config = dict(
    num_attention_heads=11,
    head_dim=64,
    norm_eps=1e-05,
    positions='rope',
    rope_theta=56200.0,
    parallel_block=True,
    init_std_up=0.0165,
    learning_rate=0.000536,
    beta2=0.95,
    lr_head=0.0132,
    schedule='wsd',
)
MLP neurons of a small language model. Each row is named by its layer, matrix (down: output weights) and neuron, and shows model dimensions 234-425. Each number is 500 + 50 x the weight over its row's rms, rounded and kept within 0 to 999. Numbers have three digits each. A neuron's up and down rows have the sign that makes its largest values positive.
A block is one neuron, or neurons of one layer that tend to fire together. After each block is what it responds to, as a language model described it from the Wikipedia text at the highest values.

L4.down1096:504432477451378462403533582484463459467534465422528523502528503481420500504448543598506508521462476477423522465525550411499493479486523512456480565528603467516458390536584425454436516582528541452498444523525503573552541462433531526556531563551529436558452561520503480452525479447540512452569470506554562454542519482583433469550466602431467449477546523490497407480465500491426459551502415510554475496492478512560435521534564628480539458492524573398519452419465465438532570544524469477511474478455491535554533486512564584547404501561508505502602425521443389354470514627496455465
Early subword fragments. Word-internal pieces right after a short opening fragment like a, A, To or I in rare words and names (agrarian, aqueous, Aylward, Icarus), plus CJK byte fragments.

L5.down12:536523591555517482529520557476483424536516391393489507494535530522608458592593453464475500539467502535523421381441644447451545543544553491477458573561455500505462626521518458524608419568457571492475488507534400391436477474529522498503511481474449464536408403554322483513477492564476489457420503427492527492605454535433511488552517464409405480484508419490535506496598546504515464522512473530421482453538530524494422445484495441542506568493505621452521515531491501450464577513489516541567485522467451533474510498474486545513447493484460447477450401535402535478453495472539515424
L5.down173:453509483408501458513499476463642499554418507518532532514486585405474547402454469508603508443499446492471443489556517501532591533515559414516459489440474520486546460451453495518517531528532488524473491521470557461470514516475490479516392468483441602560514492506419408496495553445406492552539528584544545413531476539463511444441430464536370479452599479616537464580531552470456504526484510587473510474398484549493491538436537503540473495520466582455484583499487356420564546541524409454494601586365553549445447512421453497589444523429449564505440537552580548488443512466471477555
L5.down194:424490460506483516468481558496463413436475489463515480558466506431597491439577506517521565562416488525428476407478512542459494463606515472512445453464524523515485502484526480521435442474580473445546458424560559594510523448480487547422448494496562459471497505547572427547489530487447597403620560394467578504564390504563505503427488507493516475497544617492466501477520527538438463487348504473513569489406534403591456473561482559562518526453515480472483442506554574542467461523505533499477454503512525465497488471607489560506567469532516442541605499504452479574559541508439508570
L5.down278:586507480504546515489519541483508481337415577575576511433439493526552533530512517518489530480502461465485469472398503486540552397527423528520530553537435508486512493534542441450573452467503523462548579424619538486486489564452591530490602465465495393555457545574460451566605557452458541501626464466473466530447568506477442512478405404450566565464452550504437519512570462549492548507538516561580508516513535547562522453543421532469451513556568542492537407455501535493559571562397515441389548530458552552467500517563455472582590441520613507466514475555514474484510450513552495538
L5.down320:512418491481441554465541458595561563599430542449478479528479534451535547424499490512524547483458519507456481500455492512518475514544531492446468567540457501377493564396510410544489519571513502378473446500504444534506506561453486573533598383457506481552421481477512502584491429566520500520499518349469412482547463523495421514539532495438537509543545440521609459488470514539481477531493492518528601478419485498522480515496471526507592504438534477438404484608509530517446511428577455613565608479489557552535542557447562574390413466501449492499461498563456525461461437395444556553
L5.down321:450456528485573566545501524442466475456520533509501516501509486558494412499479480461624468524540506533581546502488451497443537560525482502392494485430522453529636522472594514527537529419521487544487488578479501580507494438492523501442456541481457506479526446571572466496549435549462495484457560559462479488533546565567544512493502460492543497458547515502568416539485438580564487453546539569476532597473483550507526616473501504566530526549519519566401548501542528550479443458419557473413502527521449583477548461488407558475434493503507505502594414600584489506447552497460595493
L5.down335:464467452440602502471508401483464456493395549514556515616394403509549556408473472498455501583471555565540527502593535482500546463456574402520522523437434569535431556439506509511541522555439462515499508485417551614512477462511492558522493482446643541481535443509496546442410478542466462453511521589548447552481539505516574567500541534443506483467527625472490481465493538436489466553540466453577543429440461469451493473476472433408373483563543571404552539469569409461545481438517497436487469424441456499444503463581500456560474536520493557581435507498478522457473527501457534468
L5.down421:505588639602557499376487534551467434428544574496518505535435574505450554416556614587549437487531500492434444419466433517495601500469465516470540453449541544417475504486480398515421493538538478452445544550532515524481521516546557519552517492512519534556465470529454547582494433530506489490456485508546540473517375541528500475522529489540472555464487616549496509424493492460473531440457497489381537473469466459455446405435580532510575483549514540460421478515420433541404501539540456438487500456542547522495471459505423621532565641554564612562547512452533501450494482502475490487
L5.down514:578508555478512392570491496614590501559566499560456578518519494529504424480531478519414507551472496506547410491505515461494485531451497541539466499542505591530568529465494501434587451526521491507478466540512496547467472531492467487541546473459395519457520492636454495461527460561451477487519544466480499450482565542404538547509481466610490539520511458533425598486442449517477498517584489565526448472448425504579530333502570441535458484501509533481465652544417530501503508453517525608541460503493481505468484559495469569499454426419569544471420494520525489537483434561451562518
L5.down586:456456479554437418509532465436453488480542530422607538483524490546572530532607521463551430523555470439557535497480445518544513426387462495457549567493502447490485462507513628587557466510517437617440592490436551533588446476521472546458486422457459523470607594468500515486500542559524445449468586521444477456430559571540595430580515461519526427570547570549369489539520596472423542569469557518463466450574449587448536495565480557497508503537437519562461561537475545504422550570528605508435458459558472552459486511517552433470570483507519505574478499431525558469517485480446439557
L5.down832:523478433532644629529449493449505547481493462410499424510505501565577378454475528510477565596531537448478439513539518609402458477481493541511512485549523447478561500511591458511527485484500481588546410447460496511523517502450426431491503384508524473419421518567490575551473492399506545435452518549500494491456547498532562545547539524453415449527499375450537562407505524498520479491557524543474557478506449553493512460540554549555547513526376463516533453595434528438482519531512513457529457496502443564531521465488435536440538567468538427449487467453325544549488512624437441454
L5.down842:532489601464501475434443444511599469558504446490489452474456472494526474566490513478452600478485478456415506408503547509536422534512531518449418539455532523465510525531539438469363524372475414491489415388475548494499561602471450532435472543474462522488539398545565399424417526503502522568538469393526571561525527506534549435397449508513473546438416492530524435520570507527531560478563487503444520571448529544537496417506493479469553423490490499502582551542555507513464554496459498479529406487501455550463505501425604605440450511552528623515495518500440496461519499607448363483
L5.down868:414498482590441512548512523590422471415560497517524481552523578452472479604487512519568484430542610540525457493493573543524526565475524457506530578382407468556462534470459462514493483605534474550575537508488529456603474504460626463462481451508474476514541445423491520444556526518392432439520506498517487574592561495578518502522553446525607534465581432516510460601523530556455522502532508516481539497451504565513486450580498581430498521482537470504507456477534574465466538437424494510496524428511448539510449497507497494430478476513520520456385456510455485453523536506461447474
L5.down876:519474446471499531532547563486551553486491591513577485436424529588516490504563515514494517469542504458495557504525522524542441463524446519497487550506501479489483394508463385495461430492568491496563538473346493478569542521552581453484507598524407515495484454526431514495518508596452475381480462482432519460530553445492509491468465527516547575536583515545484391537500450491432590523466444583485587453570509454510497502571588501521542482564547485514532424495482487444488524477468444504438484440491426558460529557550438481542508415469497453476567487515480603430468544449464487464
L5.down940:502525376383533471476440488484504483499479483616554507487418596496546421481496454498609598554562462473551433455497497413522456472568511432469479518489504481488511494556462511502479474445473400463490497480455614615462475425512519563513478600567415431626449528425433496486486530470564487571463384495494505465473469556484538491444460485533461494545544487463487435491439509505503484575502480527465472475539442555526507522494484548483529486493582430445418569466544493514524481489472533455431472487530513488437541527544549471448523518516418511589496493486451565621513505431454450480
L5.down1134:419538534435547511538526518564521544559467471574574422535462532449580441516625457460536510514521494533577582509493448596484502550468507470513457559409519489521453547491502514528517448561411450543501637543537407561443486571533478415557465486492614432498571360540451480446443449460504548475601533384389506507379409499458600460511471541421558555492439467552498528547516544505467455531545465494506512407504519457411453498550538524441500504523556533424548488547585508528451507461528584446357496468511501509515502671516446515567382468572578504489515454675504532450541465542467446494
Mid-word fragments. Short word-internal pieces right after a prefix-like start, especially rib in describing or subscribing, and s in intensifying or embarrass.

L3.down2:541534487496462611483558507520505458544531467636413471543481551520506567513397542434471377436475548480572542557487493499547516473417471461466433495497526579503486444457513502514439519436445488491416444380519456544460484521496492613432477471509519464516530506461500470532468441530425518530545487465541542444551506433515554534571510461505505511447510614479465433454488584513470512445475493494514546575458419484457534546417557383521497384523499492587499510481427568513542467477517538465529602535470512472529434550548473550556577548494612449529496591526484500416568471456453402487
L3.down422:491427591519543612532507584468549475451508520567441494546582521513539566494441537511507582537481524403509544468457448531534478535532491490524564435443420525488450512479536527449507545555510480565478492477519540435519477499502530481433481479463414544507496515546376456495433513564498491478521532479524416533380594553434446630445544484478597420469481567519496578483527531493527435513558479511470512487458507479563435566484456440556448507489606415592549584524526440507508455514433557429532468503529410502494472429558466526601559395572546491466474524431462395464520401498591523537
L3.down454:487550486408574479503438497423448522470538500496440490517453557435490497526509447532571539480580517506484385498539449410484525460501503497512455524496477487561466571518474536452570456485492406583462398545527466610574534488396513504441491623549393496391441434423563443472482500508544479489588460468546473416523476504554467563491428569511445412522504578476445495524449683448507514491496525529470512429591476418429592496516509436496367499557514334564424404529531533518512482463475561469475510524397416545496531490510493525544450592474477491508430531477479490399445472463436531451
L3.down1008:433467582486414590532479502436457587511472435416465428494435542514477521494460484458474518526526523531467468515519608567493510360477547435550445493506571480444361528545445430525583523388523538498435471525459551578499600488505545482516479491469494576439497432508519463512480459535484491554554479530514432524456478443411486477453489532498539534479496625392466468449621504468521551484547536538481507493544520526465465543622553497434513532480411443580570575510472508497546451486471541550478505411413498394412525519432489402450519501474455425419478614480503478452507500458474514487
Mid-word "-ine" pieces. Word-internal pieces like ine and ane completing chemical or foreign words (adenosine, luminescence, cyclopropane), plus scattered formula and list tokens.

L4.down801:585526434489525519469500512558515551453492511456484513554516542463513417552492468459536476509580427505491530494450435423538488523525463578567530532482434446509526566599493560469494394503551472479494565558477499511574563478488518457529511519470522472544421440553423529511540509589429484492555466502484557458533459443577485682392474501475472401539516390405431461472575509421403443423513507491430499548485534505489454499527588522533465478503456554486451479516584449529468536608582452474483462519556465445505583565542543602544460480431452540551455515496458453486577463588513567385
Competition event names. Final word of a competition or contest name in sports and election text, such as World Cup, National Championships, Pan American Games, semifinals, election.

L4.down366:484440510519560582516547511530424451459417395510544553548496438522567499463548575425557568605532519459546407515533511593523441472439502544453535487555433455518554512511447604546455463572559386466517555475465434506447465569671441579503447446544496465570538464508449500515578508571487551557433592526460515451509463437486510552430519424556464475460526550441499510524556467497455483479448513451593505411509409524564412498521569547614601537539430409448552513525431537461479443460480473529508370474563470554517518440517523432492549556481521504474494473502520440439533494514523476510
Mid-word r pieces. Word-internal fragments, mostly a single "r", inside rare, foreign or misspelled words and names, e.g. Sv-r-čina, Inqui-r-er, ver-r-ücktes.

L3.down114:469544517616465489423547471470515512502513484425406557482520448590510483419515430490539574518496483467479476494505492569460526549445444429574503499479444495507493539509543541400448631514527542369559594518523438458493379536413490537428525488520612482550410530437528498518543447581503607530541517483507566511463528488572479510436476484500508549509455460475436538443528461659553513516467488560487540459462537452583557444511441531543475473390563495446563623521605458510463570560527389529458532455512524509457526492441449482492446549547460516472557489523522570455515582530567514501
L3.down433:491524546505434434490464469533470614371553521479498421456436462568442510490444451468453454559451489568502489551540529487454510552467550522469503474521484430446431515552408484525415505514578530480530536504520519465552429548542513441543468503451525438529541455482553456483501492497442528529414414518536465496465444547571488557559502517529607536479503631482414499403461444463475577453467528433536481482498579495528565451486532599453523526528512478592506528555491474425500499548467455627409499546445536531383477517467557475446490536496508375537588540520493511404443546477476475478
L3.down674:527539558566497517553480572415490533497438504464477488545420454457609511476441409490476483509505402475437508492495459422513515583496571539508491560515639527404562425473512525485539496505459493396526459511540486463487501583473414512609532514510536482489519643460476463410473461434487483399543513492517535482583479527545463588489556498495433576510530525437542505580491606408482414525468491484569467496499598514464624549463486630525458506573428513506502454568408483460455435464500517518529539542473501422495495451526474573543541474529485548495409466445447501487523540406491562498
L3.down1152:446465445509432531541503554518601560537598470423498458433460506633556549540537511586474489518488492552565419539581493537536516527527514544557488509465453468519491527491414544379453522525463459529539471507526502544485480562477506543518535494569562527515508486530575510507531471546439500547481435529382556530555489530568501428591520522551559574466500657465583490446540528440573464503405457515527452563565515545510573494470495472477542510507531474461533497494506593518560541425543430512475391493601556409553497541500563533444510605504466466555498474488474567497486500525550491536
Time-period nouns. Nouns naming time units or occasions in biographies and histories, such as year, season, time and game, often after that, a or first; also Year headers in tables.

L5.down179:512434546512535482563493478459463443468503511513420477480449484478523531484464455503554441497477499564557575573548519480570439477390497521637517521487501461587420503500570578510576449515469513560546537353511492447556441541517480442534474492433418398612496475556498374440497489484487407513537472608460454514514584483566492567509539483505597488505502383492446493413602505569535538502564474545607556532518416491476481503391553472506499502468468596556578518536467495477539496493614504366516462540537497541487499489493483426463448612479476516499422494498391449533462475500481535474
L5.down226:521535485555512495513574489507514508346540527473690519551515470487448544436561407509492571442407490557451588378580624524539465520436493553459538453533535571592535561581513527552547489630484542471517584478517509470563512464480558482506480490549456591604499435421462523516582580475488521586457469467545550523509583532454500592503497522512534597544529389511437501470469499518344484542487454493492481447440536581468478444511476546491489432535516533514513510458502504484452502523510468495494527455523501545460549569533519457481463572560504535496528509537581498542541485506450443488
L5.down305:415535542458464523540564524517563603344506463468549514566530543462519544500431504564432485526448531539488599521504568416485475519525537494520575464509439527430572482376396411548482465442432535594539577505517482446518478451522499494601496595536442513531528486487469498462521483541376535473559481491498550516454493494469527606419484532510427473467518422391552465501553452487453537441418456493556524578503447531571576608459553437430525513354479565526531506542523439508432541512528450494549414476593516611524438511499456512527447476522598468481512531450539472483519492503460498502
L5.down332:573458546562516492471497406526498449526478459500474495479466475491513431491529550538515519488506461503465359577504528485487472568375569553540414453498475539509423574407486557540456507492478497415543476522517510345513505480575510444519467445445534562549560479520533488522442492503431527472521534497489530404476550516421410459521521471507398481506498661508477509501487608486483409451382542580426482489527487398361536543568516461482448473580458408496415500481504457534545502533525511464432524492487496580455460491489434557616532491531449541616462615485505521391477518549450490502
L5.down358:471502524465489475519576472575517423452501495485431536493469456505487566458545460542509450518517519517483524532481563553485546576459537383493449507518545541516541571453420364550533436543478588476578484527515574606498457512407558432445550533517477458471556516476498441506554432600472432521514554530426513560455607482484553524456535580542537508594432317499443447407521446387523527588372525444574574366550452447492553472549511523454501496499492616457627524517475466493476501451569450515593539509484513469494467429481488441598438460431457494455536448430449546541581496466473521474
L5.down395:440493528445525514524538520568562592429511544503527486465472467479519464450532473609554527465527506586471424535415510404470486428510477540564516464418518532510488555492547577513522420447493479512551546473523511407435473450544465490523595615515429461601494462522489492495533448417453548541561428451444579468450412522531506530490573485506444528546517472493543531534472458366509587481445511530483471538440435510571480491468501410465485524512483494541494538501565474480513467527483464552423523493539465526420584464456456527469524475589584531564519506442518504487559440492494549486
L5.down410:388411456500439578417515500536527502505573534559478447488483548386542499444539494446546474540535514529506446423461450472519556562486450520490459467494535514497518506504471524419510458496557535443635451591548467423485517511569456529557568540510485462466497481463448502469496405484367552424555450528568485552503574460518476580483488490443507443512426521526487522481416513413465620455467527501400434501512509449466489488489587524494417520501378481424507549500529480461494454604451568487418446434473481481505579509456584580564495434569482481533488528492455447386490503468475559465
L5.down575:459609449477482533512467557566565474413456509550565452414504473554503397375500460569480528489472486492483486422504534495544522530526479585551563455569515572590508465505504561504567542464434484546540460498540535535452465427475415417428633523481542520524475530532519472439548442516556538483448474525522416506386633567442564580427539480421477584484463427527444493436485506528500478480531485470454477453444414460563505457488480481472505486495510527487529537473546561471452486463488517532508482506492436538526543556545521507479424555427513586584522543548516592440484522508509484515
L5.down861:512461492566454522421574502472577483486515510535453468544536532494522446491580496444577505486403529519524579595424538465561479507584460474457529465475469447486431484572538452430471565538386485492532462504564427474489520478517384436482499527479533509529493518532461516496496491495529529442602618534471449441416617519463490463444502492524501385507475407500563529417552507481516502505519487548406490547421476480523502529381533564502480520505492515397467460472508477515451528511543393486488438520457555539410551500563413537548511433466444445526516591491445539461556514490540544472
L5.down966:506500611496544463478556489528489544469571578459504478579515497590457553463518440558490570473420493529514489553475515459499497424538524458539508513553435509521552540443479526467497517431512558517429620535555459505465450482525605476474629500536559428433423514488507363439483453479490559545546537383444437489516467438446542573555442477451456478514467456394502579475545501457584535493469511420500475466470473525530429474460542508595497534506363434594552467548473523428570594519541545494472466600556521525587638512484524487538496524469489503450394555428527553506489424467482528350
L5.down1202:404601429524455492434533438326540410476491535510523560503477521562520525466539499442489443497443455477563458530550463390441511382510502506463521467580516473577529489446557542479402568410513511423451420565393465405530469552430517504451545437460543478509537497572444496521538513542505514589612496485489581515410508445471487475517552538597511549452507521535618549457445513507488481497447529568583425467444580514534512480439513484513451506485405498383513471609515434510464493510486483457530550448478468505574458419434536471546490433518451559457547507451512476483482497518558560495
L5.down1214:540436474562432513515456534440503565527497524516486487495585603479505508431662465424475503438477484436529507570483489440519552538580461479541530699436506553442573447417394564381447453531498498546519490519484524576461546528520559521536524434473516466459471560513465577498498551483505530433423571558482542547589558543538485472503423451544493517515494510423521453477535477525554503507604593444507519592467496489410483455552569555552446482431503486519453540486520442497471421539468404445624571429533522469495507449507476510472481564579510586479529461493482571554441532559501466413
L5.down1295:520546501567455498436510553474597535507511454495435479517537504532546487409490411489471594485426536594487549487458625479531478464489488552535556439520380563478542493440526487444589476426451615546467594512563490393516486449521541488622502532521468465480475438422559433567446482507504519527536469432496511507542523480512400458463555546546486449520562335427492422428635504506506501543435480582537547520493478452454470538436559605419413511455439499489559549521452580435577537530463514530503521487433473490531462444518523454508528540529472500464466557419486462498469485492437575466
L5.down1394:529556472475555510447459514448519481488508387507459581529434447475554494503474460576404479483523502531517531507549484462485520464468463500513569446453434528579557566475461531436553453542504566419416452482487419464492458422417522527467493483499519436540426531493539447535510486486464505549533575469514474554518576583531463491481555588507491555369440259459489475540495506533529487491545503488422508527409525464463427576491526583493517450461501567503462445428495492534539530420454441502511478525409523437404480484475529467522596539514486569503532472412529556626564509508412523498
L5.down1445:388522441525382492441520523512482507432570414539490389420459479550480487445435525589477472575530490466504496468520443476497538522589403436424513557503542530425469429464483562483450485484528538491534496476534581510500547506447485560434550500519487405527548453584467468506454410491469423428436489563500562408525494565432587559522447440548516562471510568506440602471462498540551519530485471496464481454489495505460484468536455534549457464522443546449544580476484507452421491475530606612450496421497499501514554425439433560533420476549505447475449497562312551504563568387539492480
L5.down1774:434491475517460498488555541530595465418466522497496523506515512454442448407572545599497500465412507575585433485509521530476445389514493487535577506422484520558547530483450560428614455470578490580528523560521493519465499457541482533514552542563440522441511472487490559613428440561535497536532418602424473505511479433603434482389456404471430449557464500508536543488523397470506458547541585562494543513479488500483557544502500484415562493407591486580447480486540496412413370551499466553535509539419446483407432541539502477511481468442573549529534503504419503476401566550500528451
Last word of fixed names. Final word of multi-word proper names and titles, mostly sports competitions and rounds, e.g. Premier League, World Cup, Australian Open, First round; also offices, courts and charts (High Court, Hot 100).

L5.down193:585532495560521494597537573483486446492551555511483508537506439488404488364415449573586605447550491542483451558623494575507438457540557482439484489563507559462430447500452580490540449483511542447485446486472503486506557537449568497414513548554488483611479490502477407547528572600543464453536540510495438435504470468468415537570546518488500501469520533432498531414512470493473588559498519485474554484449505559433567475487494485544506577425602442495450467489506451516596462537394490440433478517520549507583462574556522513521545548506501501528461478487468390388482483483509450577
L5.down195:510522441616526477497559527499535384418522497486605589589446560442499591510497457483599556494495479447479410520442533462493512506425560525460503516439513486464463490586507582598508538453343448532403461488464428576553532455530506577504472568557461525556519471439511507431523534551426435413386483552499523590484452420432524538399493477484493423571445699481449470488527513599425526503539501468451458568491509498530422498512479502458604479427505426533498539519466505473459458476516416514459529464465551471477408471538549480543478488446483537540429502530491525505543525481445466554
L5.down409:419540463602505429520511520387495487373450454566595507464507428561517477572536502477464494449460550477480531555465484523507496513483450545449529481523468535578508591544591528563503513455539523458407476513490442500456507482494497503495473484484544571469525438427426534510527590481473385474436480468556475478575500424510517538475502551432510499408499497501453596506385538486420379504386452470484458454410490533432590550474610541342433435477572508586511466501501530451561479517472492460480457390455453573448523474408501452575475428500421431433523483538509402539431489461444480492
L5.down463:584437623493553531560507532413383435447505545591473548512496445504461517493549454543433513450574416430511506512435498450552580546413442470591554626523484518511528489428459488564485442488527536541430449445566550499507478563511566475556509393456513547585548512521481553541506563505529452543436574530516506481391454417501479478542518480515480504531490548445576470543502583469452463464557579476487482474507507543560607491582491516447544561534494481452482574584515410507472457471443547440468452562467499502496556507542462610472597485429428451462391462469513392532488455523563492611
L5.down510:502491455549534535587559528447485542460484524508558648507589441573534486522494485490491565462441535540492567502525553496565484461563591522488525491575474530584549561532526468487489465483504576498519534506616491528468476531425574435502497478542524482521502508374459443496499484459460509479459628536527460531449480507447526436558559545452470431494449486484505531588546496482458408543486519517473566536484485461512535531463504458442453515593500448468484553435491466477496381466538597523439398450540571545471511359543571480465504548452554476514519517490510511520502465506534493491
L5.down1000:560494517524423446450471459511626469490563503524436426539556538447517516519611492501489506476509547483513462486535495476488536530520523532523509537498454477562475482493522555514541498523490600510560506421482438569503564551425501521527531505427488457414460472506463488514520538472478442557498494537569544497441521490511522543506469530533461497451560575431432521544534551501495481472460479500419372462544546546483564538577524542483506596521556479507487441591488492448592512523523543510443553512558469508462383524451441551573395456417440443490492518441436530488412469384551563642
L5.down1309:589500404491513511512589510535510500529428547538429451498444482526533474532430452515467545571437594513469498585424487563531524553461459511547577445506510535523534551599561501494495530475473398384563465474530521460428489495500543546430543559508409450567441480508439464393456489507480528444430407474499474490434579473589544495570469474423530495450492474473529417484497590463580464535574465461556509434450621451561407505497522523471491440424524464506425421379508521441393480457468560523464433494596462541463527472392418492497453515574452473465465447486498555515451505482616676461
L5.down1433:519507424591537565540451508439528457409449456520586508488541492474492519426387454454506526539428485502475496527482413448537532509492583512560460536521556477592542513527501437427567484467443465478498511421543461609454531433494555443454546538551579487524564482438456487533504506421512478416492435427472501539574610579519517502412476556502596491533428417447495488476540521527420366435420447466522487601475500423483547512540550539558470484532530432481521422483528470450497559579492460537449479589496561532479499410579510574523469570538502554464519457486545479512517421471413565495
L5.down1485:545502589515487520553516570428524631502519493555401478468494486502483603436456456551477493498427533553485521338445522619531478446543439420510503470574508486534507445480531521562554470488478559421472594353474528471530531487543541532500511487492457396505468364464580541479474377529495562465501472385485554523551438552484519397510508471480486440464435435506458486490496518504453522438492524505514515492410526518556590546539466415476528561571448480390554485537436513489557466486512500412483577577500521465516493434471487485533550519526667555506531423575556554539530463554462540454
L5.down1532:430481468554394483584411402516533470412459462502612469599542372515341510520542506565478458529555545521535426479459457569519564531510515490504529504507465541402505536628472526565498447445546558517495476451405448517379529469574595451507477518505559561480523454508465477412637431463514578507529507525474526521557484484494547486532516534551585550509449435565562437457511597440542497459503478495440462512500458467494505554520554564529471451425464511439512506495461539572510429437461469575427484449487504586493479463431520544460532491641524436520485535468514474576437538502511543534
L5.down1616:448490542463494536540608483547477570399593463457465528495547461533435458529500415403584534542562530533493522482424464473497619407421437464457550513580590515452501486504405519511524582496444491463438593491456485517540559491442481474490554525468464476503557473461495458519558570389485449481516538503448506495518435475549488499521477509565476526491457528493570551488530444619442427468447536551466519485481413571487491464435388449418411463496574620555402606400537463521457528580499506464505488481374454545542554473523442441568507502537473574544469504449548421551484590471542431506
L5.down1630:488420481423555444502537476525527548456357571418569485457467468494483516422451571439485463506544489507510467493520553441500466643438442475447511559471508560555492487478485456476551437473517476452466429349506558536540422532473509542449518488572522563503486413442499436383537543480478524550529506548584565474575567475528454467559450527495439514484427506386434494459418455454471425500541513606581522472460537508486471493474557522551469525583409545437440616571454383462486577541565588558497564457517563493478477533568518458583454443506497494542514476506508434469470499533577537525
L5.down1698:527533444356589517459408509586499406434529470606602565532378468567526472517532490369490492540493522475507606632420475556515452477465542493476527503496534477515432516447526585455581578527489520479467468515559460449448518432505389448498573483416410560486496557532479499485447543431601576547509519571474534459496517386508488533503489522480398549439449453486516608554565470528463516534416501439504407557471516511474565484485413520556515535529478487469500508541570490499460488475527523509554549495673510460494497461510525510451529497488566425609437478426491472547539484489375434539
L5.down1760:521492426576460470531473517502445444425520500495521517493428494565568527467619564440538483583462498471542485479528590441459468498527474498501571463469564520365469526473507535562578472460442440542491409523514498616481456513577497542407485495505590535451503555528439531470564567508449518506400532513543479458496498488512488493427583439514597493540555652514452425529433412459503413514512482446469540470439554514493461497457605486450499546547494448560585472461461508421531543466497537493563580420496535558476556528576500448535594420527560494505516510426424493509519500493556516490
L5.down1801:504516430539575473515520564559432502345505481456564447442510471441515464442529537464483473503490588585448410512549425534550533528434500511501552471588521555433486489544469542527530493571444531418495543568492473512549538450486498524470460497581524489536443463566494481446535512444491449413383526569542478466559445555543631482396448481450545495406536431528459606443537523465422425557483467426634539508449461526438506534598529621432501508546453501500477527573525476519501496493463403522539492411524443497404474489512510529434512581499541548619552509424610514529482480492486429522
L5.down1818:509540376580463468501605519495545462452503448508503523507524523498386537448480514457454456480511498440492487474530556531543524421512423536460483524567460545553413466457458513539544438496468478499487494465605463528563455530558557458577585457519458482616605458439513533523508405497524480556521497515476404495507477510656508540505521485478501451494489630501479487481423567466401431570505423515487534521467494501332552457460522497459577563465495517457467488641511489487404486430488418505513543433475555568436445423433545450570455523570642504524583507467468481523525438498560536526
Mid-word pieces of rare words. Word-internal fragments just after a short first piece in technical terms and foreign names, such as a-que-ous, ly-sosomal, A-fri-ki.